{"n_layer": 10, "n_kv_head": 10, "head_dim": 64, "vocab_size": 32768, "norm_eps": 1e-05, "bias": "none", "init_std_up": 0.0191, "beta2": 0.95, "weight_decay": 0.22, "grad_clip": 1.0, "decay_fraction": 0.691, "batch_tokens": 65536}
MLP neurons of a small language model. Each row is named by its layer, matrix (down: output weights) and neuron, and shows model dimensions 64-191. Each number is 128 + 32 x the weight over its row's rms, rounded and kept within 0 to 255. Numbers have three digits each.
A block is one neuron, or neurons of one layer that tend to fire together. After each block is what it responds to, as a language model described it from the Wikipedia text at the highest values.

L4.down2489:097164130136093173144137121177095137133138111156161093179186075100165119093177131100105135119116135088166155152123118189105139153143158128130107118092161096117163131067120062127133180089087175088123126178142131134085117130189082113115093153125088144094097064166168167097148097143135122107116158146143103126131067113120166120143094143016118183107152118108108143107086152143097146123102
Description: Post-object prepositions. Prepositions such as to, in, with that follow a verb's noun object or a long noun phrase and begin its complement, e.g. sold X to, shipped her to X with, born in Pune to.

L2.down495:140167034139154129144147144065183112118096100110180096141129142115098082094144108128156105092165128154140170152122090152123117109122098207055141130166124131193140141140113164101112136136134159176117152104132123101173142090143149185076062110075189136173130153104134146156073098096200156148128135157149110103070150110115107161106123116134098098057128107161088131142142098099112117153114
L2.down502:152153224115140125172127099134157121094176122106130138154155150126106077141101142116161130081134161107140138128139098089113104127127088205000087136106119150120241125127154104149108153131121172058135096114078124101140131164140174109199114190163073136139128122148095159165145154127120106104127121158118134172192149087129143127077141098102066083089121131115142154155030111112143109131121
L2.down789:161133193153118110136145141159126145126144141141123105109152104139165108090138141125175088186118116098099146133106172130137131127138121114168159117118134146093027116146095125138131120141135143110125138133118164121090079161131133130117162159116107101123171085095178136087133156123133121140115181094110106148104154117083111129246138136137174165189117111163097147105005080133116155152132
L2.down1197:160143207157134102173119116114154148116155156127088163109171140131158119147151143128138136145095165103133128156131110165077130093141127098001127109116129078098180129151103111124107177126093118092153126144100114120110137169120140144157135132166085127095135097116143143188122125143044102108136106132118097165188133112145122131132133158057088093092113122125116162132075099105142116059159
L2.down1553:140128049179171107136124145103149131116098157118098110109164152164132118147115147152124139153119139115201146137123073133099130113101141098007112131099112106107117134121147133125128196081098152203122150139136105136139132120129151159150116105132130068108110129136136159102095132136060134115138153125127146128113135133102127147165121160112051072123084140133127142127141109140142126129137
L2.down1812:114167109142098123120131101111195089106140159178115143052129129154175148158143150118171142157114092119129133166122165137119159142136142154166158123092125085137017135138113146128141105157146148173080099034181143137121128095177171113171079140139139168112141111081146142074114162098163153147132182089098089206081096120104110148234191139150149139155092076170140161105067081166125166126091
L2.down1841:140062088191151144070054165136109140190113095134156121092100130106170171182137101141202151192094116150116079133123172172110174126138177048091150157138155076116080100134151144064131132149131089188118172112144099128119117102111111110106103103181119092111193124115138072104134142097063091151130127130148038165140124104107127081218123159153098147176109138146106140130172128162115115076133
L2.down2020:153164034166166101108100121151130141125143148118096113094149129130159144123158127127145114139122106162173162131118104150103218097144161000064137127117121108141066128167131121117105148134110124203131162133135065171130099120107077165127137131100163100083112130128138178156082135110067082143123158147131115124115121120157085116179112122098108156122142115106123130138165102131129111120149
Description: Function words before names. Prepositions, articles and was mid-sentence just before a name or noun phrase (mayor of, director of, located in, was appointed), plus pipe separators between Wikipedia table cells.

L7.down297:094093151137137152106087116106135171136122161145123103090139177158137111071141133152133146108118163089073090131104070093108171080123139083126111166121129125136172150149081130165162104113161084161166105107110125176110080138167151059138142098109144143118153131096166095100132142152069187163080153111134163132157102163170174052156090098141123123133134146178109124141120118164092138144121
L7.down435:145128168114134086101130107078121090193137120122122056063110116131146138138193149098116072052135113071145147143077140153179081074087151130156112184156084145172150099169155131121155133096121125105124145119116065116089111120145137105171139090105170144135162084145124191125116109109133152117107121116159077079130089093153124083138156149149172123168162118205076096085172073092176122121142
L7.down643:105104208155150112146203143140138109149146151147128128101109144155088066110139109098118141051121152097155085073093113091196113105124152079111092167143172132160205129107173078160166093151146086142126116094110092122113131146149149066132079140095091098121124101153112133177126116091140185180103127095111171131120029120133157106197160139088132148145105122142048127163174166129112139094146
L7.down874:125144140095134146109091150060135131116174125131140166134098215156023155113121159131127063142156181068101120163076096084131130101108101102073173159115105184163160100086110049166137165162117116142116103159077169177092118112112132185113127158161164143182143096120117102144128055151116132108079149186156135191137180115132153126198184148119143104060092148160137111098142116135160134135115
L7.down1013:172165062093162151140120175139122139141122122174140090131103156097139102136106070112187135121097170177166144146047127073124048163136086089140112139192143082170193179143080054153131082113142140056117111162130043047123112125182162136134164140124186094177103148081087117113144141146119063171127163090148109111202139189108157116135128101123086112152095142191126178111155129096102155137093
L7.down1137:146175148118163163136109170108185164081133160132118101105110131086076156131158116088131174189105133153114128130104104114097173161055049121200133061144088143121084096159112107075069098146137133123137194091172105113146108086096163150127153111110079139109192151149172122155111123154168112165164068045136147135121130122190107158131168133132113115218122117151131147108161147115142155150139
L7.down1432:160134116167149153131147113158090073118105097175081209149157135098130127166141149082088164111140169170098147113118091103089171113110134143110105091169189145128133152158138138161085151098138103161155204096178160068121056148100115132130077162129138108083123141138085104058145067090132077129112124203070136135145171069169136138111109083165163167109133109106151086114116103121159135109134
L7.down1566:197124149113142093135137070113101160118172088105141217114169108131086095119137073138149113069097137085098028136126133091110077137207083090165114131080099125142170137158164113125167131126172116171111163086107092122152055093148117112177134173144125119138077158166151101016139123080111133130072116185141189132213119133139097176140112147111170110086100142113165138141152079092139161180099
Description: Lead-in to time expressions. Prepositions and function words just before a date, century or era in history text, e.g. since, late, reign of; also about/approximately before quantities.

L4.down470:193152132071174108184132141105139164147122131141108132156139175160208137123195152111148125090122110141179166103124172160131170081145100117122116153166102192132147096096093151124149117089090103147093070156052055081132103141121110160084102175157111107149119125123136122089178126166122146125107161156183137162126160125179098151125161135135140095121085135120110110131096086129167055104114
Description: Prediction of arts/date noun. Tokens just before a name, date, or category noun in arts and music text, such as the after in, digits mid-year, ordinal th, and album/song.

L2.down354:131134098163148068126168113161154117086081161129104135101126176082233093142127152109169088181132112146121123138119127122117148116135120129124169148116060142170075114203102131096075119155138136188088099100149115136098110127150165173081104150120140134152153065102165127106125140079135158125130174143128117161136148188108141118196157132094150136150085098183124169075073110159081164095145
L2.down881:180121173151128110147143090118153116101123126137095161167113113125148102150138158158158127126114150090150135118113111142112101099147106044086162136103131078092200136165121101124109202130074143102120109137080113119134114175121161130154111126176072127117104088098135133170118125110104133094150122131113120156172138095154114096088120118066083074089118144127099144159080098122149093081138
L2.down1452:132078132108117086189106090143145100084097139207101077132176080098100143086089130188151095155088118126113121121138157133102003115233161153138128120130122173093075126159090183124048088122119151154141113106088148174151138132088161128140116134112121121136156122104146129114171125096105173164132156102107145170154148144131114104069096102116079152090127083139115179166063121177132132135094
L2.down1645:098138114074121122092137101166185121148124146153167085115132087156052148078118180149118069149145152184158116153099144106132098189171140147137151045123100093147113160135162096060089106076105172128074175130108112092118137154139179121122191126112134116125203152142147120126122123103126077132170110113149159216131141126134195112120090160165138065142159086113143150099111144125067126134169
L2.down1935:170123152184138082118149135163173170156146127138099108078125119125185104078156154120183101206123126128096131120114142111136123114191103116144147132087127126094051085179121169124125116132139100116102150143115171077083067143131140152092172139102098130127152116114151116101120153134142093151149150104094088172096153114111117122249183154163178196203160119161124133088066090131082151116099
L2.down2227:134143124167163080138122124144131118128120120144099083106159110111210090136075109103181138127125126178085099144106129090131096119168171136120159138165125154080079107138148105061121112130124148122139069085110105136114126156159144151122033117104088136134124080099171131150115144067141165149131145100137157161142112121172120143140130130111124132112114132197152157172074093149083120098134
L2.down2343:124095134124115117114106137134116095098091157151111100092130153127136119147112119151164098255164123138101136141131152141134154141138126215158110146137123139154000129155132123120162119115112136142120137135138121122160128104144117110121116151130133126135164129110136148102141121098136139132133132118156126122124128149115135127124110151115053136119135120142134134128038108149148122155130
L2.down2365:162094107152170066122128138145125145138107139116086079145131141081171101136092112109184112141105131208086096159125131089175107097154130141139170179167101140129079115159138128055078118089149119157078097097075101112112148143170189134113089118093103123161116074105151134121128146069115178171118139131159148142126096149148154115150146117124154120119128131162167145139075130138098144070126
Description: Section-opening function words. Function words such as "the", "of", "with" a few tokens into the first sentence after a Wikipedia section heading, e.g. "Allen spent the", "Along with".

L2.down682:109142110198165179081139119116051070138097099125113118084126146160151103163113122140129144129168149123125135147105091101118171090102115123114162156109170191176115096120111112134175125132020096170096118157102150159152163095100103153181107105090111136175153124147183115151116180115118171097177079158195144120090081183063117150089109224093148142121133108173094103070167110081129163137175
L2.down931:109187120145112097196104178153168136166156089104129118108114142112164082054110186099136174101074119124115121176157151100133158162085094129127126122111151184156164105088170133070109088106065116049111142070173132090143114145136079124105094127130146192119074153131117105165115195080113138098134138088139149117133144134158136123117078121150155109169092091140147109133063104198103058098164
L2.down1005:139043111179178125190078138109114107158105110143092147117119149076160145092106167165139118157135114107121183107164132101113161071127142144119154183159110117117084121117110078124133144149095124130178113152092113191107140077103167071129100107095162153169136128125118124082123069078075175116105135125148124103147142105179102175122079115080123146179089119164155141170153090104144144123115
L2.down1122:107091129184090097155114208112115105145113131130112099088085147086133134149133112158117102116149112091145159127170193115095074096115117139121160179198142171174167160094124160083156073145095137188125091129131144161144173101114147096151083086136153157180093151173181107133179132057128158132153159111157141012167135103127171148072095079132110117101081114150126096127135163129165117116079
L2.down1157:108101121156166142104088162128165107106099128127120144125119163140139117097087137132096090101193099135178123133106107103171191118138065121175129137152105155127089093173121144171124140112140114178127093070127144189120093098114169090143157143082151158145123106110124119134108126105149138087133167177081134064132132142138133114103120052093143199153153108159131135157104119132177206093158
L2.down1273:134156101124106124103122185119158065139123163162129129120098155125124206105126150121105085103127147113122084133151189133102133143129117107134102121146146130183099139126120183142121160131111128187153169078095106157109120034093149046140142130186186103168153065139125107161120137090066136088107175084173183055093152116149147108146143067099160066080139084126103116099107147167158129153075
L2.down1567:111110143146115114137144195111186120117128057172118168143104099097131119146142193165176139185113108118133123187147140108101163093131140123113124188189116048170050115101119116037091139122074108158155114139112138177111112069132133115156088130120143145095156083098171152086155162104083154106154154154146181123069115130143154145061147134089123133082150157135164115162198125075150120144116
L2.down2490:187156133100137128145115174187082092146043125115132129080083072084118133105160109134116073093133133097167225117094135094075036198102095109099120160176120168170137135105121116162108099108138118094125095142128114135100106107177164110138165126201221160118124129127149089128111142152103124132118123122171159124132073177124119153115181139084113145087139100136164165087122176079131138111130
Description: Predictable word starts. First word pieces whose completion is nearly certain (juris-, Vos-, vol-, head-), plus words in set phrases like rather than, animated series.

L7.down210:097154134064117096126100109112084116106115142145132164118129088148167139143112046141101123077127112060187066132175092113113098125183128132127115099150117132162156099092121098131118026123065175139116114196095134084126115167145098160125152120153151073170156155169132139158138161090151109133162103107177121101156133146128165110185145100173197155107142112115121122126193128116105106128141
L7.down260:121122145124129112126129099140137102138114106118156119120125089157126096199131076099092128096127126085164062128151127084112112153140135098119156103175105116152153079119096094123091080151137169194150142142085133083123167166150080101146146099142116101087159116112173096147136123135118078140169103172148163112111153114175170131159165090179179187176178088111088096140224126114058108149140
L7.down267:093134125134123139139117133170124118114119103106117149110152114119150122098133047132088073109108165034171081126166105123075130124177068091123129137165077124137127126080128127104080093149107160171144144165085097112166131122154133100117155169138113078124155113093179163113187171106135126106188094150175115183111124125112153131170144137185155138106113121120124115109197097140152061091113
L7.down715:156138152082105074110147122143154120128115166141144099108104129150039127123139157098077118149082135184111087087190099128161104147131155136103130100066104158162077124167109115109119137129095144100194139162033186163128155114110132141153129136171149107102102119128144169117103154138163139148160123132107125153100153126118085138226088165164151114136116122093107143175181080130182093146083
L7.down953:067150137145095088142156153129108152120142207144168133114186139116132161179136101142180178102155086122163108184094120071171182122110077058110121118155155108124167149138145157106094089148150131129177126075110175117145088124146085101150140127114155167181157121180121148117094142135119092160099092157166127205087126168142124100157134122117149116167117148151082106087134025142167158119146
L7.down1656:093174163174101149173105102211128097122087085162102140165137107112096126039135188106089138146159122075099087148128144115139116090084105100113137157136173128091154112172124142115122130195057137118199120162167121132178147121106146066145102110115117126119079102149152166083113118131103114134126146121085134119111102063116134097027132103103114098161075122160082089128148143173130146097182
L7.down1908:111084120097151119128096191149200109162127158119132095133129182109131168096127129128113092181117181151164109090156103087123117128118092137026192135095171158155135125097136086120086155117149153149119108100133157147119125137117163150103146159153076113159101153128118093166156131162129160140181110128084114146182085135137166102080156121121074083139111097192139137149157116066140095129120
L7.down2149:091150186084108165183170118133163148128145063163120106113185192110157100163147181118129134099209172086116128134140147147081181179104198083107091087133087083121215148189169055145119150085093187095108121157074154142138138122114101118092133160156096135117122075168101140077104066095134178108150161102106129164142153127082103145101074140166097128106130106130130150133138151145134124135123
Description: Final digits of numbers. Last digit of a multi-digit number, especially vote counts in election tables (5,63|0, 8,88|2), and also years and catalog numbers.

L4.down438:063083129119064123097078130126113092148116100120133086202150098137101155135130111099110106141090168131100085074132129165117121090141136126120184138152091153166102172193140058115144153122132150154108137186075142099172162149165216184139126196230134108183085124173074117124150188125130129106122105113143159152110110158161124143140180128103122107098170151158133122157088090081094072067202
Description: Mid-name function tokens. Tokens inside multi-word proper names in lists and tables, such as quotes, the, and, initials' periods: William "Poogie", Shabazz the Disciple, John S. Donohue.

L2.down820:105120196113103125171144074126153109157111173144170103147123162117165102159116130147154125254135129120106109175114171110143093156146108190157123213094155112106000132184129070134060147115082144157160104093144103145136078065115142171121135135130129124154175104125125087073077121109154138143147134129148113113112089143128135134133163116133051119113108130145125140173037093168138081127126
L2.down1286:078092167156161089164125160104139188161123178148121140145144161111180136130129092113146147180128098152148139142108130153139167103186157177108152165132116104078134118149084113107057131116134103078128118056089082139134165131113099221116132129066154079088132135142135098124107157134135133166122087055118148168161109159186140069149160134193146212116132112122128157147089129194147119108155
L2.down1313:117113186122117098131149074146146098148106111167183091157106119073164125156115118131151094188166140130093115125102176126131083151136138122167124199134116146115019149199143071149077142085063157121100115107144096139178037080134179178095139113155117068135174153125116101099120125137163135100114142134132117138116111139100102087091144141143044123158136142162130144133055112191099081111114
L2.down1377:149113016158141160120106109110134126131077155161130138118150134121118153065185144135114133143095114179138163130108107136110139087068167167100128122162121121152017177183103124102133189119136124218121145101148092170177161065147143156112139115087171112109147151088197125144105120140098142170115138150132150087140113151158131130180142141138137152077125148116156108114174138170152140142101
L2.down1798:145134073145125099107135080143097154106130159141067131090124114128152161127155144124137161128087117151145098161111128182104204138144180000110147127107160119145115129178115157114116154134102065222123186133148100154121122126146104135120105115141173130089122126119153139144073103095073126136142135146134107081127124143159125094167117139087137154114100164139113127154209122156130118103135
L2.down2170:094104142136111129137123070142169108132102182136180124144100153104173112154112143139153110255137140133106102166133169108140076158149131184143115199096126115131000122206123107158070151116121148187129133131122102158123112058138136176098119133129119131152166117125114104095086112109135155149144156119125115114129087167113129093133142145100050119126117150133124127158069113160147102127136
L2.down2284:113106093170144149150148063137118138146091174111149110136097113107187086148110135118152121213119105157111093167117141110142107150143110154101107175093131087137000150197122124129079137160118141192126120100090113133124159059149107130129103145130129133138165100107130089087084100096134167158144159148179143119098126186142160129199148122087077144092106138137127131172090094164138096116170
L2.down2355:127136078158131136138141079142136144152126158165109098167144145115163116070151118118102120159143084120087180112132132163091096151113109153106140141136115090106000156205108129094130194134090115167131119137082125140152120116110137221163189130153125122149168121138144113145122125122148130107060169129187109075126127191134129151151134102124105148098127122161146120174099098153153104121102
Description: Digits inside numbers. Single digit tokens within multi-digit numbers, mostly in years, dates, counts, coordinates, and table cells, such as 1'9'15, 2'0'14, 2,25'0'.

L4.down2524:153123119135102136140150150132096110143169109194118132130134125191131143107164095088123145132118180128095140119143191099140128082133147141133105164146144142159131146100132074199097115111078108146080211116083155083120130083118111125058120188138154094154139124152099170110129115044108124018162115129087151139083150130125066062150088088186146154081101130120127132085146092093110119151226
Description: Phrase-closing head nouns. Head word ending a noun phrase after modifiers, often people or time spans (village inhabitants, poor citizens, two hundred years), sometimes a clause-final verb (observed, occurred).

L7.down155:195154151176186200153131080128129114129122090143100208106134117115147160133122141138118138124153129125094118142102126175125126113128153105140160093202143119083137143143152141103146065131130166074155112119120154125079120112137161099093092173106173124143130118109159121140188136144118108147150160130095137154125108148154129199137136114150095139155145099152123141050127161137061146096049
L7.down446:098135121065124102152137138112177116084135128180146161147089121103107152179085143142137120174101167079114131158153114126120092178099103170120129088122113101136058094129114071159153131163160109129137164120119096180144171078164119107156126134111096130085077113067105110128129090102139191187129125107162089148079120143083114129187160165099126098122166197157105082188112168089099151155100
L7.down1093:172135119148122116088133117179129133139075124150132143114144089130152099157115138112129113087040169123134143093090129112122127127131155133163117133123142118115142145165158142134135075099127100128131136081148118150151111121101122109086132162117148218096121132132174145133108139106145149157125101105065187158152167142163078128171127131115134159138127134120067122090111171133171107093110
L7.down1136:156135092143180085089128144154146096144142098121168122082153109110102108105127153082121117138099192151133060123134149102125096085108099170180153112113137132080126169122089178161145158157137156120179128176166122098128131147144092103099097148116174109135156143090134163104139162103146128157128121107161082140116159125118149117123138127096103086147143133122060098116141133144160121082054
L7.down1529:115068163120117115177106143161104118117144128114147170151109119133097130148183149149200147114124167110183151166197169095116109124163158111097138086140150117130093144088147143109139103150129114120158192096080122089130176106125097092129074165153168127076046218184124158093124120172127148126127153135129164136153146155180107208164107072134151181168119211117184164110146129104085129081104
L7.down2005:127149150168191143095089174126172119130107145122136086188144138138064170066156162137113127175153101121166137123173154123117130090173161164102148156132147145136105150133119117143133132124126099163051174145184158160103101120155126112121113159121104185127139153121140096079095146124087118170087171162112137142144091127131109139150101069150105132116130108149128072147192107127137173109156
L7.down2217:147123104043126087132068102129117106104176112105116140074145111094170117141129201149150119156162156140147174150156133158110113126118116114178118066129110137129121154107094168094111159117081165154146188130042169149126120166164085141097150115146127136173091087147167113094126146095150150098092179149154162103130141159155129118145141144108153165158060108111142172106164127116149100132145
L7.down2487:152143215126157131145110140165142146114132096127151128133171120168153193148127122110175146125115194130108175133177105123125138090089133125138087102168113092150077100114124135091105098154149110178108173136091111132114183143144149120115085137134152143097082166068134084128128118092166174115145106135093187084142095161105109114165156135149136138122171087176122084120111127087100104085068
Description: Inside media and title names. Tokens inside or just before proper names of media outlets, events and works in arts writing: Toronto Star, Wall of Sound, TF1, his movie, campaign song.

L7.down168:122112069116118123160134147125000113164141161135130146139167097134087093082131101136134149229192101161152122107104159152116113160105147126122102113105122166133156149176172133111121119119094082121118169185156110122098131189184157162138116135200108161092111149151152164131094041089123153105126212147119139062142113191096107089069114149101112158122139121089127146116089162099079173085178
L7.down181:092103090123194073134094171100103120130161151129153138112110149119025155096092144079113149184144202119125141172082119115134175124117151117145185139131180106154134093133141134082167139108092061053171168138135125119097100122121096235125155129128130144063114127106142162171114118130094142164117194142081092128115125157141139090065098170128149069149107119104058145140156171117148175091139
L7.down726:093091127194188183119157156132117141106134147086142157152113139115164102117104063118112105035127142131168078169127082119164091128087132082130123177133172161107255158120154129114162123119148123119126105081163148160081137121120128152154148114103106155123112148088116135141097107093146128148108157172139126127087078103109081170125101152109114124146121136166120137135161146104182082152131
L7.down1278:139050157148140120143143189155100137173107124089186100164146123098099119068109159153085072140193163109160061069133164165185098084080096077121111157124149157171108130093118128150161175190135109055101172073095150107141082123167188084107089169163095180139125092135155101123131122127176139148117139133087097116156104073147121108139186089157144089064111125120178110140129105087141151148136
L7.down1374:124174161085088123086118089148161154095108151153112187104112249117168135142120230134114128064177169122129113151136161167122125131142201085107147123110150172148169171102125126142140159156150147138129189146149145139193124107143087117153181187064076141175107075151134107125146078113140135130095126132115138136104188154088111094092120125094141097128125095127165088086133165138173168120144
L7.down1437:112124139111073133079076093099087120099125131134067131158152115152133121154168145120124141129126115088086124118158098130089084147110187118136134161136057116142152176140120167101116133091154080098090114143139121178117117158141129173182052129138193128075101155205079083122117124150175125187182174094166111127141166169160059107130099073086132148165126151139180053136087136129169125096190
L7.down1957:088177175045085081123138155121142187151105123100139159095133119188134180180105141120144116092127178108085066138134132108180107088139139111172108142188137119136186129130165084098177127110159097106132206126167093105116109159092110110153162185139183065170070137124102123142076137103128122128165175086045133149068195114153096169127115146153129090156063135111057152131134170152135120175132
L7.down2406:142109124111136109094097175082137106150121105130123118162189105078138138080103047131092128152133138187140152161129102137071149116116130171131116138140103104110177182069101164169145164127104116156059111176144174144157133174147114197094144091100136136118067119152120155106115168099115169170106136194142069165141182123093116088188115184097164106144091095140067180141154069075161130117068
Description: List field separators. Separators before a new name or title in tables and lists: quotes, pipes and newlines after dates or seasons; also hyphens in names (Jean-Baptiste, al-Islam) and mid-year digits (2021–22).

L4.down924:104190126121144138111177137098096129101118167122129118134101089136168173175121133150173108119119099115103114099158100145142128167120173140128100090179137186132095159067092151121112085102111173112147119113076131067104166057140144082142137126211078175081132148168125093082150108126121096135185157097190148095101089139136164105176114109088122113130167145101149146123129090162157105104094
Description: Final digit of numbers. The last digit token that completes a multi-digit number, such as years (195-0), ISBNs, populations, prices or IDs; occasionally a word's closing piece.

L2.down50:094154075117122161094115095149102127107122179134100156141115095119072146047148125156104075049103117135166118147151134120175171204125126016208141128077120113169122137133160143161166152095109103184115140130115121142126114120168122130056150123067177119078099149118118125090113133157157110108139160105103149085140093154149121107169114117116160124122154114125176093145178095116146098135126
L2.down293:107091088201129104113123168132152165174117187163082132073128109121151172123124131097127121095099148161176114144132080168137176102137188223061148129120139090147246154122109160102137142127141081171124134100128122127139127081139085121092095094092115096083152159124175107138136148147056127197134100133098110131138116120164160092134154182155170190138123146113147135088152131170100157109137
L2.down1211:100083107202094103089098131152134143144093154171101114081098126086175169133142129104119115096096145181149084157120095182140159107128211172116139134111138103170244172152114146112142141148173084147134153085130101113134130083125119121084094110071127099071168145095202101114145128116085144197134086147094102145155128117164171089149133183158137185139118155103143112084147141182096152118152
L2.down1755:113101051195135150116126131139128154157095164159086141083127115097158170115141134110123127115101146156180104165115097166125168108104173206090115138095153108149203173149114149126134156138169093181132134104161107132157137095140090119093107088078125115084149153098191110110119124157055147195147108150104112117136120139159174099155132179143150176157117140097156109099155137158101128093158
L2.down1955:124118089195140090151102173144135162151111141124071143082126122132159167148153125088132139107099152144182119138107071147097187105158176255029143124114122118148227123121117144120138135125158100140138117113139113124118144127137087131112123103105129119098128154106175132141136124145013108178130109141115120136150116102162150122132133155129168163174126147117135122098101133148108150080144
L2.down1988:111093138203135114134095166139145167166096167137097150085122120143177187148136117098115152149098169156145106159105091152124181114155206255095150153130137112154207138132121161140141114122162109121138134102126107148128148127128124152103135094063132107090132157085199114127144122119024133185153098131085129132147089109167162092140131172164132176172133146127155132104063122175093143094141
L2.down2357:097127093129173193104152097201089112152114174182096142105156111097108146053171103183130156125104100129168126104094119151181148167121127109186124122112157067137112133125092118137143160101119097164100137116168106136150108095138129133093138105064108084096132127091109139112096152167157135158085161113119154110104156133141162088197138182146146158131167103065136073113174152146146140185140
L2.down2366:108095112184111106102089154165144163158089146140094141077128109116184188150134142100122123115111166169159089147115097166115194118157200249093158134144138129175233145144121151117139137133157092139130136094136111128126137091127110140083092126075129104096137145095188126130143115115057136187138095140085122143154100124164143090136135171152144178182114163123138135088117124166102153092154
Description: Predicate before introduced name. Prepositions, verbs and connectors that lead straight into a named or listed object, such as following, include, with, directed by, as.

L7.down529:140106126112128114092124056131174159091136119136129148083120106134062122160092153052091101000105155167091168073145115144120080129155127082132105129140127087132216111124148147152081113100194142148116078118136161048141116107135133127065075112100125115079122114170168133170170126148151115102148120164128085166072084095175114097202164152082165140182132101126087140115136120139085118165096
L7.down532:092172151151170154093089113102108128107116114089139171163080154079108161148132168121125132000096118078088136164196140146094109171169120095199127075153113119142185132112136151067128087107150149151083148052103129140111135130164142116086131103172084112161151143130135106110166135121139144125133145162159202149094079116113143145195132163190160097138135163112132107138102129129129109096123
L7.down611:142102080170135113111115120133110087145097117150102080082146125152136082126119145111164121097174158172182126082152122163136109082097141123155191174126111139093183120095168184105095120044186094141124097139036128130066158159172147156141088096174130164136149152135134177083095089180197120110090153161162043130138146131108068150165192093133093136168179118154122101158106117143111125133113
L7.down875:076113097156173087125142133109145133131104083114139104167190134171180115097089176115105147028143115105118131107071128124111142122123106083114189179076142174084219108101118106105092144108166153077126070149110127128104110118115107103119099072149120121037171144123116151163156060122096131169138182091102092186114160131101118151176157134162141163114135171118087135138066134133078075132121
L7.down958:117085146094140090157115082091125110106152174131176109178129124132213160173128150115095155166128121143141115122092123130123121120142085074135132110140069126132183144137110098139181199138143107145127145160147147119136125175107119089109078169109083146097121174096151162152072157103135074163117144096153149097182128154153170096103102101096117089185124153167082110093130150123153138096147
L7.down1140:081071131160155136116149133106137139149091124130149083122080094151102104080120145127102155132214113161071135161090118161108094136120190094139157108153075135070179105070126134119151128152117118129161110155128116059109123166139132164143121133138156120109137154140126146124093107122083154125189114118078118146140122157094089161204155102147105191154072171150007139139130123160121135127165
L7.down1999:148113129116099145137078127128173156173196077143144051115109135083152096151176087086153133124161108131111160110079115153124088087109104076157082156101078093122157169110119144073139137118126135112082014143085157128132124098148120155091156112083124134133126173150143212127153151165174103121106084099098132166158130107074113112159142112095088122136088133177151108125132162145161099134130
L7.down2167:148115133172110150168129110152173136131122099106159166119135115127168157155121183151142099154132169122104127178112121147138148139128184157069133184093172145116101088116187142107141159115127137117135132111171118163133178085163101104162112126106123124088066142102157165138151136094106122111150130090101105181178122075150112121200085119130167114154162142164141157088147110133106173175103
Description: Location preposition after institutions. Prepositions like in, at, of right after a named institution, venue or place, opening its location or date: School in Geneva, Stadium in 2008.